Weights of a small transformer language model.
Architecture: rotary positions, no biases in attention or MLP.
MLP neurons of a small language model. Each row is named by its layer, matrix (gate and up: input weights) and neuron, and shows model dimensions 309-404. Each number is 128 + 24 x the weight over its row's rms, rounded and kept within 0 to 255. Numbers have three digits each. A neuron's up and down rows have the sign that makes its largest values positive.
A block is one neuron, or neurons of one layer that tend to fire together. After each block is what it responds to, as a language model described it from the Wikipedia text at the highest values.

L5.gate14:145120109096112105103080124124139108102138128139160126159102118110177151152115139134139130137125124156138110186102164119116070132130095118173141141133111132149156146124126109116101135107138129152119117124121134149112115163164134149143118122110127154197098104113107125100096123110139114112
L5.up14:116130119145089100114140131176148128148148138096143157122079147071107137116142116139089098140102144098145076119133170171171125095111135116114078097130117113100113113129094142156137117145099098167120141126088112084119126139162119167140126103132133116125104170152155137114106142172138115124
L5.gate221:172120152132129153133144146152091129150136151149142109122093117148139132109145118167160146122122156095075134111151092141126132110092133144145105116137162143122166119144139129131124116101101127099110163128145143124131122098122113100129092142077131132135149101125131104161116142079099112113
L5.up221:121078119137119082094121120161102106139095134129084144140119135124131106124150120125124102101111144099127110108155174145131139093100098101157133153156144128147170132141145100134109163133117122114099115134101133114131117139140145150115099120144125121130129166121177102113107101116142115113
L5.gate329:134156125111128104105151159108154129110121150125162097194138156105104097112115106126095163108184112149139100150101150118125157107161167150140149120088142113131138124135159150121111155126192138153133103117150121143082113058160152144136168109120118113081149173122147159155160137143176107141
L5.up329:138152150171113128117095115095149149166150142086129141121123157165081103196136104158113146132088169145127108079096167138156065116059156095175144212123129141127112132094167106141121129132103102139142090108136151151156143099126146111147109155128127132132095131127103095104092154128095092107
L5.gate1125:121134107154118157118148059106146119107088151130163093176121120100114132143140134152124147153103106113159147171092115105109129099105143126155146163135076132124126145103111128138137083122151123115139105130132166153112061143119145129142122109120134121095119157137135112115132101191116086094
L5.up1125:126123133090125137099084067165122098089119133105150102162134141147084144117133130113132147127147114103137142166103106142110104148115137110166093145153091112138160146100061145155114190097129145114155090143141147164131116147152138129142116115120150092132147138178127152085167144153129081131
L5.gate2089:183154105138081102119063126142180140102102121150159103097112111115136106134162138145157169147144168115137099096127114123141094088121144163114116092121129141128148115135123118096092154110151147134171120087106103109104118168087091169099091087131124131149118130144087135119135107113102089133
L5.up2089:162120110119113121140119135077181167117119124109143132154168149153122163106145162147070127102134141128104124109117166196083098143124151171134147150072123135148140121090129069091107146126153122092146138125116113154105123121121138164119126114100125113121146127111126158129141117145112104096
L5.gate2148:117108159144093109164130133125136141158117108138148143128099116128129116123129111142118149136155145121155081126128141135120137090096134159143106146064138119112153122135154121130146155140152108116161140101115140146159131175137114104122158159125132146136148149068122089106106097147141111124
L5.up2148:115071153108126147163098102147115146105073124108111110119115083120104125098142125145130123122151107143108132106065100092077105159118122163097087085135123146118143134124129141115110091136126170060123117099114152129086134180137075088168147088137122111132100150146185109085112080119129112142
L5.gate2194:121123148115115119132122086097095124126164124126117120128131099113119128141099096071120119075119156145116138113093107102116159150121165084187129145117104145077095182134143118142073171135106102127134123109057160109100135085129114158137112167119130132136126129122173067116118146177144128105
L5.up2194:130128109083117091122134135141148120119141118106068102133130172153139081141165116166113103118087122145144117202119121107087110124101102147176121158114093124110118133116125130136089152099145146149134087146132122114122078110110134108057119105117141125163157155109142131102123124116138134104
L5.gate2480:097171112111117136145104117070128123133085153127090145165136082125107115146108092080103134165134158152143132114097130118118115152162101130157144110113127123104140110155123099154165153143147156091152104095092091142128160115115148122109134124176106171147112148136105085155125103113128086144
L5.up2480:115141102129159150143089187114089134174087100117137126136120115118111116081109141089126097154188158136142114107130151157128120113118165107165096115109138171126129111104123087131138157112131125126119124139102111122168109121173119117126101148140135155149111137123104132113166146145116097124
Description: Commas between day and year in full dates such as June 20, 1976, plus spaces, colons and digits before numbers.

L5.gate9:140128153110101121103103136115117182169118120163111152130131130103144167092126140114154151132147116095107101082154129139131171122109153175137115126152154141126147084114122104126125144153162078133151120152163148149150120167132120111129109089134073090139123144122128131146126113093119117114
L5.up9:108134163135162126149159094123120141138099156160152141128107128112183125154146135135116139142109130114162132142139137094139134128136131123138164141093147111166107158127140111131111127131143140098153167113128090123144152127119126131171134083101125088118102151122185159146131094182106150123
L5.gate178:104156138089086109159086120098105108131185107152135152115142132094174196113166168145130119130123129134166103092112151137159126129129140149137118118146135102133138105136156123123113123125144156125102135152133107132139130154176182135169142150119118083121109125126133134149122094134124124098
L5.up178:160148172119141124168112090126130138109143141147187145116103100137151166161137156149186171151139135141107102141112138158137182118137161150170160145118151158123111120147126165136134103122141156108111145114119132109152159104161167148157101139118162169114100140142138138120156135154089125126
L5.gate322:162119159148136101122127091146121100090121114097123150154147136150123158115118126122161130111144137155168133097116100130125153109140150131156136108096147115127060151102130131153159098116167087161130095133140147148084106152086138155141111126100182146126145100151136163144119104118153119139
L5.up322:126155156146130096097167116149124108156057116082131193133120112135130129110119145128125101128187113149134137136130138123103129104134136156121118159110138128074134142132115134133146116176095161135118124153108121127120139121119148138148146074104117086139113174134136152129124098100059105124
L5.gate1066:137097136093166112159124143123120108122137100120140153085119127124151132145179145153112158129109172117111117123139127146149140102112108147115150125137102118087128176114157126131122141162118124131156116147152144107162135139129133147165142139171132146134153131141145154130140107148088122107
L5.up1066:127123127092137099157140144120126157091128123140145149116144156165118141122139163168127122105141142138099153134151124127145157175162093165163135188189136094092127145146111112173102125147152112198126117134106136140123164119128172117132110125130104154108128186102161168139130162146130124104
L5.gate1173:160177152135101090128090152116103148108073130109132148171128076097130168130132098141108141129108161127104136150114133146160147146148130147138063139130116119072135126116134129121144147104121109147125156041132124116136135089163078158154126133164108133119125104137126172119117142142072051093
L5.up1173:145123162112104109130107144143091110081133131142132119144133111101200139133143096135129097106136109170099150092110141148131123136130159112126144104121109080128136153117101116124118066126130171176150119125124111114156110102188125108151135126113129129100145098107128124168186140121137144094
L5.gate1245:122108181120144147128156121121089157144123114090120158142134121141142099106109123118130111120102120109157108122149145118150153152134109121126172126118154142172119112149133105130090152108104126129131143172164161123063113129163167162075091147093119128125117104115098160114131141149134065091
L5.up1245:135130139067127120122146131097110134125114132128117131129146116104092133127133140099107122111147179116118131125101147114132129110125092138142117137126136093108142121130142126125107143125165130187113115119165111169125089129147130116142116135104121133149125107109139162109131136197137093159
L5.gate1671:175099130146094141139143124128112134138124118105156120090103116133136165127128119188163118136108183132137136128118120153090129137135157149149148139117160080170094130112103145162133109141130147184144171139128176149149113121137130181159134099104109120088110124096150134108139153129104111109
L5.up1671:178096195106155123117201079114169127108092124117107091117149150104157145116092138107136162117142158187132121108163113136106144110146120119138138157088109120115128108117108164153128113143109163167132170131119134154142104103101127135126133135140127110115070108122171180130147128151134085094
L5.gate1899:169114148109149160167159132118114163102127144149133102153143115131157131133141154114150129106099154110119133119161092104086128143133126095135134109138155132105139126114091104095128161111103131136114126166144108128112116117133163115155131154143122124138105122123117113127101126117089075135
L5.up1899:141152137105109140132118130141134140110105131143164100076170111092127145117119147140122143161129178095107157081123146129158124127134145141109170132143118142133102138112111102106127140124144128090127132144161069123133139121130120139168131109163137129121136169158127133090105134146116106136
Description: Word pieces and function words inside non-English names and titles, mostly German book titles, e.g. zur, eines, der, neuen, de, van.

L3.gate1750:167171117157125143150134136135140103104131125109124147112123131116137129104128147121145117158141115127141133175122128139099103142128145117106110124128122130145095125136128118139125098107168115165135096154106107112091130147138142186153090129153114144117132145158160132090119124079120103104
L3.up1750:115104119137123163132187119082118150142134146161096132107142066127141122099128118132113170115120134146096151126099126093143135123136110107118104168107127147142144146132122100128121120109164096135117122107096122128124162098121133165145113110124083131128140152178147134161142152137151133100
Description: The token just before the year in full dates, the comma after the day (March 21, 2019) or the month name (9 February 2024, in October 2024).

L7.gate86:143117139133126109126087181185106134166121132111111139096163106102133129126098140162154175152152150116143111151148149148125152125165112106132102118142148153134091095115134118150116125185112128141138110103152118157110132076097095179122067165141140134168101154098116100122148145096135106123
L7.up86:090135148152118085149158113162157098151109121106154112116165110142186201121157155118171130138103109118150093110176174110119147097132150079169109132124121142122134132144135070151136152107126138150130153103141092135146117120142140148115110134122127137183152139127096102157148124126107127127
L7.gate394:089124099109124134180134168126111183138107165097116108109147130129120114142190182107128107083100151104157146123152095101147110116163144143115145146142134097122124131075167094149098131129135140140137127154106129170121160090104124123125149134133195126166124155149126112169168148138140117159
L7.up394:109118139133138128169121136109111137083168101109143100151141130150143153136155160124197113138146161120094129144119118116123140155125133157103114131098129142112072146156141158156121143163111127139128134147119102118145109088169147168159115148131156131098142145109155144153149157128122131146
L7.gate1485:114117125156168108140106095134156102117114087078154095107167122173112163140100119104185146132150157108150097119114163142107149146139139087141114139141149142098106100133130121132151156120163093136143127155124110116153094140135119112159103219083165133133135154117112148108124132107119108106
L7.up1485:102129103121151130118099091146143096172112097114161148070119097128153161138143131113119145114109128126132087146142134144119137098137156101133127139153126122113087106130143119150192085095124157179147101119145109067128165147146165137173116174112166156153132170112133172146131115120179107091
L7.gate1938:129101141091150113107100143155137135146151115193167137106135142094110144142169121156117134180105122171132187152120162103173149123152139151099115111103119181078130118147110123116108153116178120134153149144162114120123106129130153112166141145129143111185146122137133145100120113145140133094
L7.up1938:115124093146099122090101118138172150143126136159151152139184098127107132080140131116091105142086105106111127114121104114150170146147157160099120144115116134117152153112128151132093171109120173184114099120105155103079191177098096136109127093120109136111136143101156107109133097145149127134
L7.gate1946:103090147097141101111150113164112150129116112142064105183145134176111094114151159129144098129111103161134146135128137139148175154123129153144144120145148077140134107157138114157198179093128117131083117116105139129156119111133134142086116172151119108126124172140115138122146070094087126144
L7.up1946:105157138110111136059125156169156143145098115122127116148138112159131151100146145176127077100119197135146132153118115128174121146128145135124102153108150166116157094139168118166186188087139098123122150146100105135149114154142097134140077126122161105175149112107096119132117151103122102151
L7.gate1976:136125119142136128161110141132118105154111126161141112136146068140133117113147115136134115102102130125130142066127163145117134126163159122135122103127154168152117154132147075127177092101136112140141121152123154132112165142167126077121094091153132117130109135122119118098138110127151128127
L7.up1976:130153098118066115125156115132112134105118123175156124125130146151139141140126140106125107138142064164136164112115078100100134084124090122102134195128108124096122111122126131133117136131161113104118185139107123127127122118149113153129091094126131104125152142136157122141105095166133092119
L7.gate1980:119149100121108131112139139121144129141108069100137131131136093123118123129134075137137134128146118110141082138161105144155099140102135134131124095169114093147125165139129118135113130066150091108183162161106125159165117138152108064095133121096151132128096152153175139064082096160108113149
L7.up1980:140089171124089133167133157143149168147130125099107116131126126141130137119125132126097118099136135143117111109096092144116120131165103166102127148135160158137153113143150091121133147133120159165135136121144070113125126133133117127135115094185123156117120138154077126105134099118128118134
L7.gate2093:133157102078139136139152105114097098131119145120100154113117140151147131093141146192149100109133140142150115165137133172153108118123150151129082167126143117098172151138109132164111163148132183137138165132105110121135136149145176128151133104102154124127128096106143146125075139145128130142
L7.up2093:121134112135139160072098121108120093139089155137109112127184149155145153148128162181112117106176103121143140098138094159122137154123172174152144135104160111188131128149100118136139149125121106149124098158120137126125135111162130132085124136137138133130131088118142157122137144163138148129
Description: Word pieces inside non-English titles, names and phrases in English text, especially German book titles, e.g. as in Das, zur, der, wie, Zenun.

L7.gate35:157118118127138099125127104131129152123077132142128109150147120127128128133077142112127133129158112084125137155128125146131107094129139084079098150084139132136121126089091139149119124168115110115115151111119096102137157111142137180140110092067119141120165126118136117147144200114131163137
L7.up35:143162156135152084177137164112088130137160138100113133083115110149148112107106085094132131119107124150081159133157134128121136136142122123106142141104135136144133184112135171135177151153124122119141137122139105114137140102107133118150118111101099168136116139110149169102103137183112140124
L7.gate73:142131129096117127124080129134124116121160120109146087116151119098130104104133112126133108134156164110100125131111100139188067112133135134140119120100110112120124129105124110097170108171152145115153126145087135163117139094123139089150144114086124125138087121124120116132160108152179146168
L7.up73:106102131128107128110104124121123113150074123136152125139105137092134135148115110128150092167113122107159140150129134145099158145119193117122134104108139143163118101143157129151139100156157142101132132120116125125119141144086072161134117106158149131160121139145135114131155172174112113165
L7.gate298:138126197113133156097085144139101162131100135131139134141126109151164117111121094106079124169102107128147152125129131091131120097138128097126080160092110170146146135108147151155157106141149165129115184089200140077137106100162129114117107093110096084122061132129151150153168135155103128144
L7.up298:085121118142134105106120119098118086146148096099105118098098208095117080163102165128088163121120111094105087116183107158115136095111112132122085134127133156147152132142098092113142123151094155083106147108146142126152128108124094112105112125186102174111126114103118147106144167106112172128
L7.gate854:150172091138119144130078133175109076158104153123136185114129176107120136096231100137125124105120140116092124137116156148142137114130134134106133130167165077133132131145110127098157132121131123169164171115104141130129143084150117126070121127092119137132110136162145099103122153149128158154
L7.up854:112145074126132088145121113162110114139097131156121159119114149146158175098140140137169112127124085144137113157124140143123130115128152116076097141193130089146084145139111137106164151105104138141113121135090139153148127123132106110111087105131117144114109084133098130086122107148107164146
L7.gate1151:144145146120149088140103098105094155144142120124157126142136159075144130132071110126147121152128140114103109154141124140092122117143130125122137185088144107181133153108128127175141113128132076125133129126153174149125180139103119144150068135151094113141143112136121164132121109152139172164
L7.up1151:173164164146135104146103163110084154149087120082168133091103145128166123081087155145148099156119097105092100129135146076090130108105142156092189127109103141157090129122113124095145137141105164131127132090182144116158152132090143108114092106127157122131140078117167134103133098195124134137
L7.gate1161:098112161140174181130109159135111095137136102120100158149100102108121111131104096123123123145087153112107079149105129146118083094159134127148145103136156146131124086115122116098148119112141133084117171141139104131123138138165109082150121135118132151149100127102170132108157112123124085120
L7.up1161:083122100146108073133108122097096120142132114122117182137115153124132152103132155124099145146072157118119134148123133139169115177121169125103164105138096145119122132098084125135112164117158176166102150100131088119142088129138106138093129137097119121139120123116095113135102137141130144139
L7.gate2134:118098189126128113108064122132083119131183094146121091124149092139122099117140188099128119113124149133088113146124145131132098077170134193128151128140162095135141139052097138107149115101136161075123157121154141134147186135074145128091138095127056106120117115127134135112110120117160110141
L7.up2134:114072151134118120113145072114079102111167090125098131145131156122146123116112125097178139128117141099172111131117072120150117074119102154125165139113138155120167143108144143136169098137128123109150141114157188104119114106127127162119119120124060074116174086171117134136102165114140116117
L7.gate2203:123133148129118103106155156168080108141125152092167177133146161114137178108091104117132098132145126095127135153137130142156106146150139090132113089147150097120164111109139130113176110132158096098116170161179170180168136144132135137151114168108095148169118104102121145103105132106111188154
L7.up2203:149145131176121159132089162119119096116088130138161141120094105124122140189150117147103153143140148111089116144160108102114117132172138069159114142121145110138157119126138113140159130179131142120121171149137153133136135158108149095114098125165128153203106142149112156154102130143137141153
Description: First piece of a person's given name in lists, tables and match reports, especially Al- and El-, as in Alwin, Al-Dosari, Elisabeth.

L5.gate357:128142135096147147133066131155120114134130107103140170145105112145161111115177125111105119112141121107152084116122126140145120078145151107149165132099115091134136136119148125130150130125166141139126185085122144128161107111119170184142145120142100153147180155120130118105132141140145125081
L5.up357:132119140118152081125124139150119123156128123135142111157180129103131131107162115127147134070142130101083098137141124165153139119167144116143135138127158111157152150138151116126147158118119113148103116151136149144100100144114090130160129143136140130111113105164124103096134156146145140121
L5.gate477:141100155125096149133133161169109140123169116088130142065139083094109106150135117098168135117145110132071105125158143160180080138148119212125124119103135117113125142099129095146116103120125136168104135127135144111110129117120137114128133108131139108126138122154124171131133110091188142143
L5.up477:189087125144090123105136168113125128157148114123122084122170090117105122134072080127087154171144122124113105150132144154162158106143139150111115117150111108153119137135094085128150125115141121144115134109108079122126125117095109121148093122121125148128115097126122127122151089107134113162
L5.gate1014:172109177147131131169097135079185154132158119130157133119100131107120175109157158149150133134169123067135087128147057105129162123139140100159167156101143106131102109116142147145109087130146114139168137079151135116121130110117110104139114145088107139100176105132083157124129120122126111121
L5.up1014:133120120166098132117100122103115093101084117147117163090115107090139134097146105106135082136176135084152127159133090107129108112122116114145149150111113160114141116168135133131133161136111135127137093158114120094158166133104122136118106186086155128113113153129141140146092101091077115123
L5.gate1230:144104138152113141136125165154109106141117184182165132157139136194157094128170142111160115116094143094138118193136126099142057090133127113122107143137163142152127141155072130152126092125192148165141074069168127122143140107135167129117119098097126132162134139145108158088168118130141102138
L5.up1230:152112095128132164135154167154112129142122126155134136164180169114129135112110126101131084140145172061122134152135146120140156187137134152137113150094182126147098131136162099124125138109144157134136177135125167077145117168131155153136115114140114096160113124169129178098129100127150176144
L5.gate1769:125124116119128100132128106139100122118150090094141189146146106136150132104148090153065135107123129140130071109139114123155106137128122135164151130111182100139126093103115130121146109103152142137126182157106146163114115158148146105102124188127095098148136113142119118117150136119099153120
L5.up1769:126145125112124136151123155163137087106146091161148146162162143117129139118182123091085099101075122120101092097124115128173159112088083117171173118117143147122130139119116152080122127111130113143125114119124151145155128131152114115070127133116094101141183128174119128117160111153120106124
L5.gate2076:109160139136117169173117077143142144109166121151108113153098158178101147094136146149128157084100173121118163121091137117105159150138123131141119148148130107131089153118099090101163158114155150109103103148177152162127112132202109141104114173153116139114116143141157156172152137093136154125
L5.up2076:135109136169140142137137126183114127154093170157104136136117143135137120128144130140132111111077131158090146156123110131130113126126118106103138104122124094139115162124121115124141111124121153130140135147132150093148121162121132174117146133175136148123175093158163096128149148137120112111
L5.gate2319:104123177129118111130106134180174067106163119138124129135101090115121132134141083104150096078138142111148107109124124085112145147130105103116146099181173130128148107138116136094143124094091130156149100109118139117148143166114141133129145089131123094120127128136160144136114123176137111134
L5.up2319:111153127116121117097109135090059133132151161126159156131120153147144145091151134103143131117121124127111157164103135161143164107165157099138109117171111149149145093119119117147126117121122121124112138142088155130137118139102088140100156174091118117046109166144113135151095171123139123100
L5.gate2514:143120088124091163106118140157105104153144133115149145163139093112128095135129097176159121106114151145150104136101145075055159122148125135149125125112181117150151112137125124130097122116108140117107160135107150107156120110150125145136117165120176172078139111154100108129138139114136115132
L5.up2514:151153107121095115114128082122123143157133132157117097083151139138156092114162110175112109141146103138103107163162141120127106145071150140135122127123126126120127096132143085124083084091107090106157104112096090112145160145127107143127146175116151129178173122119105129123136123091123095127
Description: Final token of a person's first name just before the surname, often word-piece endings like Kl-aus, Józe-f, Salvat-ore, or whole names like Richard.

L3.gate449:105118158087144127141123161104136111121114129153102123136181126116151156177164074148136107113148174100133140151142133164134151111144103110139089157129127119134138126134152080084151122104155145144139132129098151141092115142159141125131120097130153131143079155129141146113127100096138146122
L3.up449:124127147116144156126155145122123115141128132116130142125144158149158102144128139104132115110150137148130138098139133144131153078156137139120135161109100080153136130143110157155116169130133150133144107121135102148119119088083119109149129123115114121119155115100210121088142188129158117127
Description: Predictable middle pieces of foreign, mostly Romance names (di, del, de, do; Pa-olo, Sébast-ien, Batt-ista) and of role phrases like served as, as a.

L3.gate1512:164111132131114137120151135135125138154096156111147140167138092070098084153115112100138136095110106155131097133102142187119142120144090101129111145118121157101118192123121121089117135111105162118168101136127136153172108146088181108119123159154155145090120161104134125110126157129123100127
L3.up1512:126143149156151144121103100138122132115103096111147116194121164157157140098126102137118119109125138145131118088115099100141131154129131144151112131135143146146131124082122121130150087141148100099116102146158153087123137114138150166111117124151089156155106118125126139118153077108137143116
Description: The opening Al or al piece of a split word, as in Alwin, Al-Wehda, alma mater, alpha, Alps; also weaker on his/he and miscellaneous tokens.